From a checkpoint of a small transformer trained on Wikipedia.
Size: 22 layers, width 320, vocabulary 16518, 33.2M parameters.
MLP neurons of a small language model. Each row is named by its layer, matrix (gate and up: input weights) and neuron, and shows model dimensions 192-319. Each number is 128 + 24 x the weight over its row's rms, rounded and kept within 0 to 255. A neuron's up and down rows have the sign that makes its largest values positive.
Before each neuron's rows, "fires on" lists the tokens most often at its 100 highest values on Wikipedia text that the model never trained on.

fires on: " and", " to", " of", " or", "ub", "up"
L12.gate156 [138 123 119 143 123 125  88 124 139 141  97 123  72  96 149 127 162 121 144  95  77 172 106 148 144 162 141  67 136  99 103  81 101 138 148 189 111 111 113 176 129 115 137 135 131 133 113 144 139 132 147 121 108 164 149 124 150 117 125 136 148 142 135  91 110  97 136  72 121 169 128 120 180 117 149 154 151 123 142  88 146 149 111 109 130 133 135 123 136 126  95 118 144  85 125 125 176 155 101 160 129 117 134 158 112 143  74  92 154 125 139 134 179 172 124 124 166  83 144 144 131 127 111 105 146 149  85 133]
L12.up156 [ 47 156 119  89 161 108  99 105 146  85 142 154  97 166 142 161 154 124 128 137 120 127 139 145 105 180 112 114 104 142 154 153 131 124 138  97 121  95  92 135 144 131 175 160 112 109 128  88 126 127 143 152 125 138 171 140 152 163 159  79 173 183 105 119 105 162 119 123  92 159 150  78  94 116 131 171 132 116  84 108 156 140  78 125 153 168 150 157 143 106  92 148 139 105 138 110 102 126 138 135 135 151 135 140 141 170 108 115 165  88 114 190 138 111 117 115  90 147 119 120 185 183 138  92 121 125 156 125]

fires on: " |", "31", " 10;", ";"
L3.gate357 [145 105 114 139 106 119 143 141 109 112 145 147 156 116 127 107 114 123  95 163 150 140 112 143 124 151 107 100 104 167 128 137  94 186 120  89 150 130 126 111 107 135  78 146 111 139 112 138 153 145 129 122 137 111 137 154 121 177 144 123  97 194 107 102 123  52 167 110 158 114 106 147 117 104 108 184 139 136 132 108 166 131 131 155  81 133 107 132 149 134 149 144 163 130 115 141 127 107 124 116 149 143 127 157 128 119 108 128 145 142  95 134 143 130 114 153 108 121 125 139 101 116 137 166 150 134 121 130]
L3.up357 [139 110 110 113 129  94 145 117 153  88 160 131 105 118 177 111 142 106 114 140 108  88 177 126 105  94  85 100 102 130 128 162 109 170 151 109 168 115 119 139 130 145 121 161 152 147 104 156 186 134 136 131 102 137 115 130 143  94 145 119 104 136 129 105  90  89 153  76 145 106 100 177 127 114 127 170 143 137 141 110 129 119  67 136 127  96 103 119 143 135 126  92 145 144  72 153 124 126 148 164 110 130 111 163 133 130  86 100  95 172 128 142 164 101 148 142 138 103 127  98 103 116 105 164 125 157  97 141]

fires on: " On", " At", " He"
L3.gate336 [111 156 144 154 152 165 113 110 100 123 160  99 142 128  82 118 116 133 135 148 126  87 165 119 115 137 126 162 107 100  87 173  97 140 121 134 116  96 136 136  92 124  90 127 117 138 147 129  95 161 120  74 118 151 161 125 125 128 170 125 120 155 137 107 110 163 176 165 130 129 117 132 163 106 151 141 142 172 132 146 128  92 154 146 134 156 151 112 130 121 113 152 114 139 148 108 124 116 106 147 142 118 203 133 144  83 157 114 164 143 130 178 108 119 107 112 151 148 145 123  95 119 148 110 136 108 118 147]
L3.up336 [137 119 139 156 110 106 144 181 145 135 148 115 150  80 117 162 119 103 110 122 119 127 156 142 132 163 160 143 142 127 171 158 125 157 126 102  83 139 138  79 115 106 102  92 143 119 129 174 112 117 161 138 177 164 134 127 102 173  80 143 146  99 112 114 111 192  73 129 144  99 107 140 123 169 147 128 101 122 125  91 125  90 108 124 169  84  99 123 159 114 155 134 103 148 161 169  98 118 105 152 110  70 182 139 136 177 117 109 142 147 142 111 151 155 128 126  92 152 150 117 119  96 148 127 129 137 130 123]

fires on: "ot", "ar", "ad", "ay", "at", "ast"
L8.gate558 [ 86 177  93 128  84 113 145 100  98 125 105 171 126 144 136 125 109 127 124 124 153 164  96 145  92 172 127 130 110 108  97 133 149 151 142 103 129 146 157 157 154  97 102 166 104 125 167 115 127 148 170 116 152 129 139 128 192 142 127 143 121 118 122 143 141 160  97 149 144 134 102  90  87 155 136 130 149 139 167  92 155 149 117  68 132 106 113 151 114 105 102 127  68 121 165  99 120 102 115 125 101 126 114 143 118 149 161 151 119 161  94 127 103 147 137 149 104 147  99 174 164 142 129 117 118 120 165 105]
L8.up558 [142 105 152 147  69 145 127 129 141  96  94 115 156 103 104 109  81  70 148 155  89 103 115 126 146 175  76 122 151 141 127  95  83 110 116 122 170 133 110  75 149 118 113 121 124 149 117 134 128  87 100 109 157 135 115 165 146 131  66 126 104 122  77 104 155 135 121 139 146 145 157 162 114 101 186 137 120 150 133 153 128 107 105 166 128 163 133 112 139 112 136 102 163 132 141  98 118 138 105 110 115  88 166 113 122 138 133 130 115 150 136 162  74 129 136  95 106 112 129 144  88 151 134 103 155  90 174 110]

fires on: " is", " of", " was", " an", " had"
L19.gate242 [129 155 111 133 116 186 137 177 136 104 104 124 125  56 101 139 111  95 147  91  91 158 104  94 139 118 117 145 137 126 135 122 128  80 110 145 112 121 116 124 135 109 136 138 131 162 129 138 120 117 156 130 100 134 161 164 107 123  87 136 104 133 107 121 131 143  87 135 152 145 134 133 129 130 151  97 132 142 136 138 147 122 111 128 126 131 149 156 136 150 100 141  99 130 127 142 115 143 170 167 102 154 151 143 173 144 184 176 170 144 147 135 102 113 127 106 135 131 100 142 146 119 120 117 134 113 123 128]
L19.up242 [113 105 114 164  90 111 112  85 146 116 133 100  88  69 141 136 103 138 153 126 149 115 134 169 139  99 133 134 138 172 119 150 127 126 139  70 142 118  89 147 104 118 167  75 134 115 116  80  95 106 112 122 163 118 138 129 138 144 100 122 145 135 123 123 141 104 126 132 117 155 150 141 166 119 130 130 160  96 147 141 124  88 137 111 169 143 107 142 142 164 152 108 133 135 127 129 148 117 141 142 139 128 113  90 151  95 137 140 147 131 113 130  72 120 134 155  92 152 129 116 115 149 136 129 100 141  95  94]

fires on: ";", " |"
L4.gate169 [158 112 146 123 150 124 121 176 137 130 154 105 138 146 115 109 101 147 116 142 121 140 119 110 139 154 125 124 144 139 119 129 131 143  93 130 142 126 151 104 163 104 104 109 117 120 126 150 127 109  56  87 181 123 153 136 113 178  88  53 107 149 134 120 132 125 120 111 132 102 118 159  98 125 113 179 125 125  90 129 122 141 174 123 129 135 126 110 163 156 153 119 150  93 135 125 114 108 117 142 134 104 126 130 152 139 152 131 124 160 103 134 137 161 187 175 138 120 143 142 136 126 158 181 162 100 133 113]
L4.up169 [174  90 111  97 147 105 141 151 141 126 141  96 118 104 132 120 145 117 130 127 115 170 144 122 100 139 111 154 194 171 149 137 152 157 175 140 172  99 106 152 136 162 132 134 177 142 116 117 141 131 165 156 142 142 124 108 121 105 139  93  82 156 108 120 128 112 158 143 117  72  75 176  97 138 102 146 146 131 153 126 124 138 113 168  85 115 159 132 124 131 128 138 129 153  83 143  98 124 148 159 161 109 159 124 143 133 129  87 105 163  95 105 133 101 178 123 130 112 124  97 114 138 120 164 113  79 127 128]

fires on: " of", " |", " to", " (Note:"
L12.gate450 [135  99 127 136 150 146 153 120 100 105 142 197 105 123 123 113 130 147 147  93 114 163  92 174 149 105 163 138  84 117 146 145 131 120 164  91 177 135  99 139 105 103  93 120 140 125 142 107 141 148 138 115 155 101 168  95 151 146 184 111 132 104 130 130 144 132 105  73 130 137 155 117 110 130 163 130 142 135 105 141 134 103 122 154 118 140 150 160 145  92 151  87 115 140 103 125 129  96 108  96 114 130 116 172 122 126 119 124 169 137 154 143 160 101 161 173 126  90  87 149 117 176  99  59 136 114 140 117]
L12.up450 [110 132 145 107 155 155 139 114 104 145 126 125 138 132 157 112 178 135  99  83 111 123 169  93 148  90 132 116 119 134  99 118 108 135 156 128 122  88 133 121 134 104 151 164 104 120 155 144 186 112 149 136 126 105 110 128 106 131 108  95 135 125 141 113 114  84 158 116 159 174 163 129 156  94 135 127 146 100 129  96 125 124  82 120 143 156 120 148 133 103 127 114 132 109 152 201 104 162 120 120 128 111 136  90 137  95  76 145 107 159 133 136 152 130 117 163 124 144 129 102 114 164 101 104 143 110 101  94]

fires on: " He", " At", " On", " In", " As", " She"
L3.gate45 [114 161 132 105 143 133 147 136 122 174 160 102 108 115 111 142 132 170 124 143 129 107 148 118 152 165 128 151 113 111 140 127 125 108 128 113 103 118 147 125 113 138 106  97 119 152 134 150 146 170  71  92 156 182 127 137 112 174 102 104 153 134 125 130 122 140 202 124 129  96 111 106 134 123 119 127  75 149 101 134 118 134 106 158 122 144 120 137 159 160 167 128 114 112 161 109 106 137 158 174 139 105 150 172 138 121 173 143 189 103 110 124  92 111 120 144 106 140 141  76 127 128 143 105 143 124 106 120]
L3.up45 [110 138 153 115 167 114 106 175 135 158 143 141 152  87  88 130 137 137 135 122 117 118 159 126 149 145 153 122 143 116 122 154  83 151 150 135 103 110 130 131 118 116 132  91 138 147 143 157 102 132 130 146 160 173 114 104 101 135  88 122 147  96  92  84 118 152 126 133 146 102 138 131 158 147 146 114  86  70 113 108  84  99 116 159 120 118 118 112 167 118 139 115 124 104 211 101 104  77 124 132 110 135 153 152 157 171 136 153  99 138 122 149 124 189 137 117 116 147 139  99  99  80 153 114 152  95 120 127]

fires on: "=", "\n", "C)", " (°", " (−", " |"
L3.gate10 [ 72 148 169  78 139 153 133 123 134 170 156 155 138 120 124 115 124 109 103 151 128 105 120 131 141 131 117 148 142 171  89 124 159 103 161 134 118 137 165 123 139  90 111 124 102 101 136 132 123 126  96 159 126 146 116 158 145 127 105 159 175 164 143 144 160 157 139 155  95 160 162  83 139 133 125  90 112 114 130 112 135 104 103  94 127 114 168 155  70 120 142 125 166 113 159  97 109 168  88 102 104 136 131  62  87 139 107 114 107 116 110 181 124 106  70  74 142 165 133 124 182 119 159 130 142  69  87 126]
L3.up10 [123 150 120  97 154 174 144 155 129 139 123 155 121 132 115 168 131 148 116  99  90 150 100 136 123 151 160 157 131 129 122 167 122 127 128 137 116 158 115 172 148 156 115 113  88 130 188 128  79 111 108 126 158 148 125 191 148 141 118 131 142 152 118 161 132 126  98 151 102 146 182 134  65 161 144 108 129 103 130 156  89 147 117 102 165 129 161 168 100 134 117 122 137 140 184 101 131 128 146 131 104 109 152  93  99 134 153 123 107 126 126 150 163 129 116  90 148 146 176 141 106 113 145 130 136  91 164 125]

fires on: " |", " had", "iss"
L6.gate560 [109 144 140 125 163 107 132  99 121 144 129 136 139 113 167 133 136 156 109 105 125 104  99 161 117 113 149 114  82 155 139 134 116 122 135 124  86 143 104 187  95  86 123 138 148 114 107 147 121 125 138 111 132 121 115 119  86 142 162 132 136  98 109 136 145  94 157 100 148 131 149 160 103 171 130 121 130 143 156 145 146 108  96 183 159 130 154 187 136 112 151  92 132 105 138 110 121 125 139 140 128  86 176 134  71 153 102 101 165 166 150 112 162  88  87 136 162 144 125 178  75 104 140  73 107 136 123 118]
L6.up560 [155  97 110 150 106 108 128 126 129 109 141 122 146 134 160 176 153 122 104  92 139 125 156 133 127 100 121 143 116 107  76 130 109 126 133 130 111  96 143 187 132 120 160 146 206 154 121 138 130 126 134 122 114  80 120 128  99 130 147 123 108 122 123 110 116 141 132 111 106 132 150 140 127 123 125 139 183 149 126 127 148 140 105 162 120 132 140 126 189 119 148 117 102 146  95 116 116 115 152 125 142 126 149 143 108 142  99 102 137 154 137 131 135 135 150 155 113 135 107 111 113 132 109 106 106 101 102 137]

fires on: " took", " start", " take", " July"
L3.gate65 [107  96 162 124  75 108 143 128 103 145 149 152 124 103 106 140  88 129 134 155 142 100 117 161 130 155  84 130  81 155  96 126 120 128 131 110 154 163 118 160 121 140  78  87 135 125 137  57 134 151  96  99 141 154 150 177 124 127 140 109 100 149 138  94 135 125 137 171 113 134 150  83 163 105 145 180 115 140 117 141 135 130 124 140 153 133 129 134  90 159 110 149 122 105  99 131 136 111  62 138 125 117 153 105 109  97  87 133 162 161 135 121 126 128 105 117 102 151 140 145 155 106 129 117 119 102 153 159]
L3.up65 [107 160 104 157 102 142 107 114 143 108 140 107 124 137 121 146  94  67 141 148  89  82 145 108 154 122 118 108 112 127 104 151 118 118 144 115 187 123 144 114 107 132 107 152 150 144 155 113 150 146 105 134 111 123 166 169 173 104 113 153 109 137 110 126 139  83 166 148 117 147 151 107 134 138 118 136 124 145 111 152 135 149  91 130 118 121 156 136 130 136 130 125  93 129 128 129 108 140  54 116 102 128 128  72 151 154 118 126 147 146 124 171 124  98  76 129 168  78  92 121 116  94 104 163 133 112 122 148]

fires on: "3", " (P", "5", " machine", "4"
L4.gate524 [118  99 144 116 153 164 131 145  92 159 115 143 124 155 132 132 132 131 151 144 148 152  97 152 102 170 140 137 146 152 136 122 112 118 128 118 120 168 129 166 147 125 157 141  72 133 138  96 131 155 138 136 146 144 108  87 145 144 150  99 149 156 107 130 106 134 125  99 105 129 132 104 112 138 162 111 123 149 141 105 136 111  99 171 160 141 154  95 130 118 117 150 106 132 138 117 150 151 132 118 167 111 157 140  96  91 150 183 110 119  89 118 134  99  99 148 137 118 145 151 120 172 165 123  99 161 137 127]
L4.up524 [109  53 102 169  94  92 132 131 138 177 121 133 129 151 137 118 114 127 136 142 116 136 136 149 109 117 138 168 124 136 131 143 133 140 118  98  96 139 150 101  86 137 129 144 117 135 130 133 116 153 193 116 138 125 118 106 126 118 128 137 153 102 109 123  80 142  98 128 144 111 119 140 141 185 156 126 147  62 148 137  87  91  87 118 150 142 135 138 119  94 158 150 108 117 102 136 105 138 139 112 115 114 121 138 145 147 107 140  99 138 109 100 106 127 102 102  92 147 133 143  96 144 131  96 130 128 138 128]

fires on: " would", " not", " will", " to", " and"
L13.gate169 [151  93 101 110 104 124  81 105 119 110 123  86  90 127 126  98 156 121 119 115 142 107 108 109 139 136 126 148 135 127 108  55 171 148  89  93 172 129 146  80  77 154 144 161 106 143  76 134 145  78 134 147 119 133  85 131  97 126 107 144 122 142 145 157  79 132 140 108 129 176 147 133  99 111 122 143 116 175 123 114 160 111 148 118 119 121 145 117  93  99 148 150 112 112 124 126 122 114 112 136 141  74 107 116 121 111 121  97 140 128 127 137 169 113 134 154 144 118 138 190 113 116 129 110 165 111 107 127]
L13.up169 [146 130 124 130 111 106 140 162 126 166 148  97 106 126 128 169 117 108 128 136 136 118 151 123 125 159 128 156 170 131 140 148 136 125  86 145 164 110 174 152 112 134 127 136 123 145 121  92 128 104 128  72 137 134 135 159 121 161  60 127 156 120 123 144  94 125 165 145 154 116 140 136 135 125 172 133 137 103 137 108 140 117  80 158 158 154 114 139  87 182 101 157 126 130 101 131 131 104 106 140 100 136 160 112 176 100  77 109 113  90 110 130 126 147 131 109 163  93  96 133 151 118 127  86 112 106 140 123]

fires on: " |", " Summer", " 13;", " December", " 10;"
L3.gate360 [105 156 135 124 117 125 122 160 102 132 127  82 135  89 132 127 136 130 157 113 169 136 111 125 124 125 115 135 120 121 122 145 131 146 124  84 148 111 133 142 119 115 135 126 152 138 110 142 167 150 125 114 125  62 136 128 144 196 109  97 100 166 102 104 101  75 170 126 121  76 113 155 147  95  93 147 147 140 108 145 141 134 164 182 133 145 109 111 165 149 137 158 160 151 116 167 136 151 128 168 157 141 149 151 138 120 105 135 121 181 135  91 152 147 136 146 129  90 130 131 126 145 135 113 118 131 104 140]
L3.up360 [127 111 104 119 124 105 131 125 122 142 166  78  68 164 133 119 129 135 152 126 101 132 159 132 121 177 140 123 138 124  86 170 130 117 153 146 120 119 120 130 115 132 145 165 139 112 108 134 145 117 132 135 100  86 157 101 119 165 128 116 111 151  88 106 102  84 159  97 162  95 112 153 125  98 100 155 149 131 109 134 102 131 131 111 135 134 158 119 175 100 150 110 141 103  91 196 120 142 104 157 130 134 146 180 137 123  69 115 138 174 111 101 159  90 153 158  97 107 127 124 105  84 163 111 143 144 132 139]

fires on: "),", " of", "a,", " in", " was"
L11.gate543 [117 138 109 108  76 159 124 118 115 146 133 146 125 108 153 163  96 124 112  99 108 126 119 122 113 125 135 163 108 162 149 151 176 116 119 129 133 112 101 114 138 132  93 111 145 169  91 128 167 121 129 117 108 120 126 121 113 137 173 131  78 125 127 120 150 131 103 108 136 108 105 116 125 162 139 104 151 175 108 114 113 160 155 128 118 101 143 149 140 130 148  98 130 104 110 174 100 132 141 145 126 125 148 130 136 150 117 155 136  88 150 135  92 135 158  77 138 112 125 152 166 131  97 169  89 149 116 182]
L11.up543 [115 132  80 162 149 156 154 157 136 112 112 131 145 131 131 147  85 157 133 129 162 165 127 101 109 115 111 132 116 133 154 123 100  96 115 111  97 134 120 119  91  85 175 109 119 132 163 104 125 139 136 139 150 137 171 134 111  93 112 121 138 135 141 127 106 107 138 146 120 127 131  63 134 120 123 108 111 101 152 163 145 135 138 162 171 135 131 145 122 109  99  92 114 161 133 131 120 119 128  54 121  80  79  90 123 125 177 147 135 119 105 119 123 125 158 124  99 116 119 136 122  93 118 142  97 109 130 126]

fires on: " took", " take", " taken", " taking", " takes", " look"
L4.gate151 [147 134 150 128 105 144  84 119 108 132 131 129 144 129  73 110  86 143 116 135 143 130 134 144 140 163 147 150 118 157 101 147 135  83 103 123 124 137 162 118 109 170  89 150 101 167 134  96 154 113 120 126 166 135 163 139 107 119 111 113  79 157 148 120 118 140 170 126 122 149 201 105 134 143 106 132  97  93 120 149 113 148 138  94 121 124 147  97 115 118 147 118 139 127 159 136 134  93  75 127 154 129 135 117 141 128  98 172 138 136 141 129 131 151 128 136 131 150  88 125 141 112 123  91 149 127 134 139]
L4.up151 [159 135 166 140 112 151 128  88 131 129  99 122 146 116 132 140  90  88 135 116 100 110 141 109 141 153 143 107 117 121  81 122 137 114 163 109 138  93 161 141  94 142 113 123 113 115 138 133 173 136 143 161 174 175 129 158 127 102 130 145 122 156 112 127 117 114 161 108 123 154 155  97 113 146  84 140 130 115 130 158  84 151 127 105 127 140 136 128  89 126 131 104 120 137 138 110 126 158 101 119 121 153 177  90 157 153 137 177 142 153 138 162 131 140 125 133 158 119  80 104 136 127 130 105 109 151 129 136]

fires on: "\n"
L3.gate218 [122 128 104 135 143 114 109 155 117 120 113 155 138 133 113 151 145 116 108 155 171 101 102  95  95 149  92  98 116 140 103 158 161 134 119 147 151 135  92 158 174 127 123 137 130  98  72 109 114 158 166 153 151 145 132 118 165  97  82 126 151 123 124 117 104 168 115 172 138 166 126 121  81 162 151 102 148 145 212 170 133 145 124  72 116 141 102 139 131 113  99 139 115 133 128 106 188 132  96 112 129 121 135 128 128 100  90 141 119 144 122  95  87  89 131 149 132 122 129 145 131 132  94 125 109 104 128 109]
L3.up218 [ 66 163 139 121 157 128 129 112 106 137 139 137 105 127 140 170 124 120 116 126 159  92 116 147 144 124 103 143 120 149 151 106 127 126 111 127 154 106 185 158 143 124 138 118 151 133 124 108 107  88 129 128  93  97 127 126 107  93 182  84 128 165 146 100 177 130  99 106 143 142 132  99  98 134 122  77 137 179 116 140 170 159 142 138  88 124 181 128 109 153 132 145 106 105 128 112 135 138 152 108  89 104 128  72 110 136  86 112 122 127 155 156 134 130 117  97 157 129 165 145 133 172 135 164 128 110 123 159]

fires on: "\n", " |", " such", "==History==", " May", " Succeeded"
L3.gate25 [126 139 130 144 140  83 121 141 124 107 148 106  84 117 122 102 142 134 115 158 128 148  90 141 113 157 126  94 158 121 133 126 141 143 162 146 161 125 120 167 116 126 134 116 125 131  66 100 115 147 118 116  90  73 155 118 106 127 133 146 125  79 134 126 129 165 136 154 154 120 101 113 115 139  93 145 133 171 111 135 157  96 139 166  95 131 147 131 132 127 133 117  80 135 101 129 104 113 104 172 132  96 148 151 150 142 108 180 130 161 151  89 145 148 164 155 136 115 160 161 115 116 100  95 104 101 106 117]
L3.up25 [133 122 105 146 169  93 152 148 140  88 112  72 165 157 118 132 140 118 120 148 136 168 134 129 129 126 116 102 180 125 138 147 116 176 136 159 121 123 109 160 144 126 132  94 125 158 132 139 136 142 153 146 117  80 109 110 129 122 130 115 115  84 138  96 143 152 158 112 141 120 103 117 129 149 120  91 147 145 122 155 132 130 123 172 135 153  97 152 117  90 126 110 125 153  98 139 129 155 140 177 112 138 138 164 110 106  64 142 127 122 149  95 133 112 163 135 112 109 166 138 120 121 117  96  72 105  83 113]

fires on: "\n", " career"
L2.gate9 [ 77 148 173 133 109 128 130 134 115 128 146 102 150  83 142 137 120 130  93 144 139 130 125 145 114 132 103 136 147 178 116 128 117 113  83 139 141 123 130 162  82 118  99 134 147 123 144  91 141 143 102 133 159 117 113 142 120 162 134 124 101 146 148 114 108 152 107 121 125 142 155 103 107 127 123 114 137 154 113 152 169 139 135 161 125 162 141 156 151 168 118 151 125  94 109 153 130 147 131 123 163 119 147  89  85  97 114 153 143  89 146 155 123  96 173  91 141 173 127 132 118 150 115 144 115 114 120  85]
L2.up9 [125 132 139 139 142 107 155 120 129 155 129 144 117  87 114 134 135 112  75 143 158 145 132 100 134 142 198 136 131 179 118 131 125 101 100 138 129 114 136 163  92  93  91  35 146 125 149 142 123  74 149 134 146 139 127 142 134  96 141 135 121 116 151 108  98 138 116 107 123 170 139 109  82 134 170 112 145  88  99 149 179 135 122 142 164 129 181 115  86 129 122 118 121 135 146 164 135 133 108  93 110 113 139 119 140 127  93 129 149 108 171  90 129 140 141 103 148 190 126 110 116 120 107 128  97 116 140 148]

fires on: " or", " It", " and", " In", " On"
L7.gate491 [129 119 140 156 119 153 117 113 125 116 155 185 128 145  95 149 122 118 109 140 135 125 132 137 109 131 134 118  73 116 149 131 138 139 161 152 147 134 131 109 166 101 139  83 138 163 119  90 108 156 135 159 121 126 139 105 160 125 147 145 138 141 135 138 119 155 121 147 136 128 102  86 125 105 180 154 104 120 119 100 142 124 148 116 116 113 209 119 181 121 125 137  83 113 186 108 129 105  91 129 116  86 130 138 173 139 160 130 124 162 136 164 129 172 137 143 137 113 133 159 100 113 132 177 152 140 119 119]
L7.up491 [152 135 120 140 148 146 111 121 126  90 167 118 137 123  83 152 112 144 146 142 165 128 147 126  89 135 140 158 116 155  98  95 133 131 125 140 128 113 154 104 126 106 114 145 126 124 129  99 101 101  77 141 147 165 180 169 101 116  94 108 198 105  76  86 128 107 135 149 147  99 110 114 139 106 176 163  85 123  79 117 106 122 116 147 101  74 145 102 136 154 116 117 150  81 100 157 129 114 137 108 153 140 134 125 146 114  95 161 147 137 110 145 138 168 144 105 168 125 153  89 147  97  99 176 167  77  92 126]

fires on: " |", " to", " and", " of", " support", " order"
L9.gate404 [145 119 120 133 115 130  76 120  98 118 102  92  90 148 157  89 164 139 126 117 100 152 110 135 113 136 114 119 139  87 142 110 111 153 170 152 121 104 107 164 134 103  94 123 133 166 147 126 155 170 163 153 109 146 156  82  97 120 124 118 132 120 136 147 129 140  95 126 111 120 153 146 151 185 167 130 139 160 158 115  81 151 122 126 121 111 131 129 162  80 160 129 111 117 125  91 152  99 139 170 165 141 142 131 121 145 108 160 167 136 166 148 129 142 167 137 132 113 156 117  95 129 139 129 161 123 107 100]
L9.up404 [133 149 173 138  94 102 103 153 119 154 112 118 130 150 121 148 102 163 161 145  98 139 124 132 124 136 176 115 107 119 124 152 113  97 131 131 184 121  71 138 103 121 166 112 137 143 124 101  93 121  98 117 124  76 111  97 130 142 156 109 120 106 120 130 127 119 123 107 129 118 114 118 110 139 124 198 160 136 131 111 139 112 143 133  92 154 105 140  80 148 131 106 120 111  99 138 181 121 114 148 139 191  85 114 125  96 105 111 103 148 141 162 144  97 105 158 114 131 115 137 160 161 129 104 179 128 132 119]

fires on: " =", " |", " a"
L6.gate572 [147 134 116 130 142 135 113 131  76 118 119  69 127 107 126 152 144 115 166 125 130 156  87 123 157 114 134  66 121 134 190 155  91  98 108 157  86 119  90 148  96 120 102 142 154 120 143 149 133 125 144  97 185 120 128 104 114 183 132 106 106 102 152  78 130 100  91 147 124  98 122 158 154 146 152 115 122 145 138 117 138 149 143 152  97 149  81 154 160 137 108 138 137 119  95 136 109 138 126 138 193 111 114 161 153 135 116 140 167 162 131 122 127 124 114 113 146 118 138 152  78 107 127  57 160 156 146 116]
L6.up572 [138 135 138 134 131  68 122  89 115 107 149 131 132  88 114 112 125 151 140 114 140 131 105 115 146 121 137 104 138 114 168 117 139  99 127 141  86 109 104 159  98 109  98 120 154 140 115 154 142 100 141 110 126 152 129 136 113 136 167 131 115 144 129 118 155 112  74 112 118 131  94 145 120 125 128 119 121 120 130 132 164 146 134 150  87 153  82 147 117 154 115 137 119 129  73 117 112 152 156 188 163 187  80 159 137 159 162 109 123 187 130  90 154 150 100 123 121 144 133 131 104 142 129 134 119 144 118 149]

fires on: "\n"
L3.gate503 [ 99  85 137 128 122 105 137 164 112 154 150 113 107 114 135 110  94  82 122 158 129 131 109 127 105 175 148 149 167 158 134 143 146 135 146 130  87 165 107 145 154 109 130 138 177 104 129 145 125 158 112 143 135 101 101 136 134  99 102 125 147 159 149 109 131 118 109 133 162 103 137 139 164 149 135 100 138 156 120 172 113 137 127 129 141 137 122 140 153 148  70  86 158 129 123 140 164 168 105 136 150  46 155 160  85 127 127 169  91 172 117 149 123 103 140 124 137 117 127 144 116 146 135 105  95 147 123 118]
L3.up503 [120 150  95 131 125 119 102 168 121 144 115 141 120 123 130 151 120  89 116  88 148 114 130 134 119 106 110 151 148 176 143 104 113 112 157 155 161 133 127 166 138 135 125  92 135 138 128 121  86  83 145 137 123 142 143 198 143 122 118 102 117 143 150 188 144 177  94 184 112 176 126 122 106 149 180  98 118  98 137 152 141 159 129 116 121 104 145 143 105 156 119 131 135 142 146 139 179 137 165 153 106 106 157  84  98 156 124 146 118 105 139 150 104  98 133 112 137 144 163 140 152 115  77 143 122 122 168 147]

fires on: " |", ";"
L3.gate50 [117  91 118 160 127 162 135 127 109 130 139  98 139 132 131 117 119 124 139 123 118 155 133 115 106 112 118  82 131 111 184 100 136 161 152 129 141 111 110 136  90  87 107 164 119 146 112 134 168 115 166 107 105 106 137 117 133 136 121 107 110 148 133  87 126 116 143 152 129 112  86 139 138  87 103 147 124 143 133 156 168 124 132 140 146 115 143 136 177 127 139 137 122  90  94 140 103 100 136 110 150 149  84 173 204  54 144 115 143 149  94 105 135  87 156 143  93 108 131 140 118 153 101 163 152 161 130 100]
L3.up50 [175 115 111 152 134 138 142 116 137 112 139  68  93 153 106 156 137 165 129 146  96 155 160 125 126 125 146 106 112 133 161 154 105 136 153 133 124 130 100 165  95 102 156 134 136 108 116 104 136 106 114  97 139 118 124 125 112 107 148  92 128 114 144 105 137 142 159 112 149 125  92 174 121  97 138 187 143 131 149 103 155 144 122 153  86 168 116 118 129 133 139  90 130  88  92 144 141  97 120 131 136 154 133 164 168  91  70 104 116 180  75 141 181 135 182 145 155 124 105 133  86 136 110 131 129 140 111 105]

fires on: " He", " It", " people", " \"The", " She", "etime"
L3.gate310 [129  96 150 152 142 104 120 147 139 133 166  98 128 102  80 114 124 107 142 143 112 108 153 162 132 153 117 117 130 115 138 114 141 145 112 121  95 119 143  80 126 130  79 132 128 146 121 156 113 165 112  97 121 124 151 116 118 109 104 120 137 155 147 114 112 169 154 143 124 112 139 132 137  64 145 164 100 129 106 131 119 129 125 178 131 126 130 110 150 125 122 119 127 118 136 139 137  96 122 145 127  85 130 168 148 131 125 138 148 119 143 139  83 133 126 168 148 139 129 148 136 110  98 116 156 152 134 148]
L3.up310 [137  66 145 142 120  96 122 149 177 124 132  79 120 148 111 106 122 115 130 149  88 135 146 118 135 149 169 104 117  90 101 136 132 158 136 121 104 131 110  83 140 127 108 109 137 134 124 185 121 145 136 128 103 143 117 124 140 108 101 177 134 116 110  92 109 127 109 130 133  93 103 144 143 131 139 148 120 131  79 142  97 134 121 161 139 105 146 126 143  84 107 114 134 119 107 123 110 106 120 131 116 131 128 154 123 142  93 126 136 139 122 111  94  96 106 145 114 161 113 129 104 104 129 131 139 164 102 127]